config = dict(
    positions='learned',
    attn_scale=0.125,
    parallel_block=False,
    init_std_qkv=0.0256,
    init_std_o=0.0256,
    warmup_steps=200,
    schedule='wsd',
    decay_shape='linear',
    batch_tokens=[65536, 131072, 196608],
    doc_mask=True,
    train_tokens=900600000,
    steps=7660,
)
MLP neurons of a small language model. Each row is named by its layer, matrix (up: input weights) and neuron, and shows model dimensions 208-303. Each number is 128 + 32 x the weight over its row's rms, rounded and kept within 0 to 255. Numbers have three digits each.
After each neuron's rows, "fires after" lists the tokens most often just before its 100 highest values on Wikipedia text that the model never trained on; "fires on" lists the tokens most often at its 100 highest values on Wikipedia text that the model never trained on.

L5.up1649:106162103176122162197091124101089163137088148141091119155159091050118071164161137086105141109064137081102129143057115129145112115118130132124162104144129128110113157140145154069169137132109087156116156112161149114130105074139125088158125139139173159142140130133078165105158110133130096068
fires after: "\n", " 0", " by"
fires on: "-", " |", "|", " and"

L5.up614:148163099156150117134130134133144112142129201108121176178142142147111160092128105154078128104126166121121131133081154144157136111090156109158150088134177110184083211102140151143095149108103135127170174054118115084071068130124115094102089068135123151124104159127084132111114127122114135096
fires after: "=", "-", "una"
fires on: "=", "ni"

L5.up1610:117129101102105147113182150086119181092122120125140095100160103158098101184141140094122144115112101126076073131109196161147189062207175130162122173148117070107164176129178061103121169040136132148159131056087159061146123157182151142129133156149111115094152114120112105144194079064141049182
fires after: " one", " 3", " 4", " 1", " 5"
fires on: " of", "–", "-", ":", " Score"

L5.up1816:131116154106144172114095123145067149137106143130114170073119092124200161094129115124088122049070122141146122139108115142144139135099097133149134133148195034113128159155133132129116103135107160148156099113101156124158149213132179120171100174119176123117080105081078108122179104136179104164
fires after: ".", "-", ":", " ISBN", " |"
fires on: "\n", " |", "|", " 978", " www"

L5.up1912:131137152138156094171151124028109089126153103091122142130177167124098115139106116130104151111170132101175105115123150138097115093093092116083121076163153089096198088088099104089134185061183088110113144135125081102098140156187104182064153100131159139119122158102095090191137164110161121081
fires after: "=", ")", "s", " d", ",", " Al"
fires on: " |", "\n", "\n\n", " \"", "'", "-"

L5.up373:170158104095157081202114146084154085131130187192169124136100142139121120096178139116125118101205188118063171133097151145039090082171157113130171039125132153117136191126150146096117163151081141102142172152150108152115189127104161094142107133179112123130116134096086098101105099144127145135
fires after: " =", "="
fires on: "="

L5.up157:141076116200142159096135123168097126178170102156099159102044131125142154143132165113203117209141104138133123143036111147167158108149124154128104107118071098137159134107117126162113150133147123075073190120122110154210175167056163122107163115117079146157126095159150159151123097098142167106
fires after: "|", "-"
fires on: "-", " help", "–"

L5.up1854:136081142086115113134172087126156095138153125163124096126120132145086096134097143148097138137185167120108108132091065088073132091156147107182141092078169124184134110120129130184141177077149122155177109097041145154161130164120130101110105129110130156092089140093137145077123084166077122094
fires after: ".", ")", "|", " |"
fires on: "\n"

L5.up446:110102137102168144145132108115140138150111103132102075120085103077136140119138136049152085154142079113107171127138155069106149124123089159135154115132201070182147123060140116085170126079124098109140140123117099130174156094145140138086162123121133132138087154096169186133163108122126158085
fires after: ".", ")", "e", " m"
fires on: "\n"

L5.up512:069116098099122110166161089136112135096124117113098154130151186146128116093144120146210171167131123115121116120125199164122132152090178169183105216093096071161127102158068112134116148120155114112094138189165114097113159115142113093129169126143126124109112165126154123126125146131168157145
fires after: "\n", " as", " known", " Genus"
fires on: "-", " as", " the", " \"", "|", ":"

L5.up427:055101084081143141128126141129191125125153137191090151136131112156090198103048138160221130089081086136141119160113106098134143103109157140163111130119094109068116143063122115031193124134112151088129127181175133103137101119139127108090235109135092140130114100137102191122071136132123141145
fires after: "\n", ",", " Jean"
fires on: "-", " Dar"

L5.up683:111190145160146165073113132101124143149107073118139108130101105141108082149130089151153130145130118162126123155137138141139114097149159138078098111173127158169107061101130104112144118084122152133125172163088114123122132117148116169174139126188130114140065138140092141099146165129195100174
fires after: "\n", ")", " Win", " 2", " 3", " 2023"
fires on: "|", " |", "\n", "-", "–", ";"

L5.up106:167149166143086173109154089147134091132126136099123171171127077122145143123199178172114105170086135120108117111123213111104139179116152093140102084112115120127090123127131089166094131110168165101138093134115116147086165110092217149173095128169148171142134109148121089213079153100105138065
fires after: "=", " =", " Cup"
fires on: "=", ";"

L5.up428:130147165104075126206183124161108124126133135110172103071084173159087075131109093122150165130076128071127093172112173161080147081110169155142126136103140055165084183116164108146094086206135108107093139108131165142155145104130117123124109129071196100171105098136122143072135135117097118150
fires after: "=", "-", "\n\n", "\n", " (", ","
fires on: "=", "ti", "|", " for"

L5.up868:103083100126143164176161128123166204155111100190127141117169121153129085099148094100157115139089135151067112163095172092141082115167185130103124091061113080141175134167120167122137177168159091158181195083075126133144110096120084135165139089143105113116163142120149090136091156174125105103
fires after: "=", ")"
fires on: "=", " |", "-", ":"

L5.up925:127132123193131201154177116130120111133144104142108096152152103139139083123159069122082183084115148089149135122114116168100173080124104149093131117092163222094145129154118084106123166125153120136182155136137136107059156159123141122108169138198091085119067107116139145082178113126086117155
fires after: "\n", "=", " ;", "|"
fires on: "-", "|", " |", "=", " United"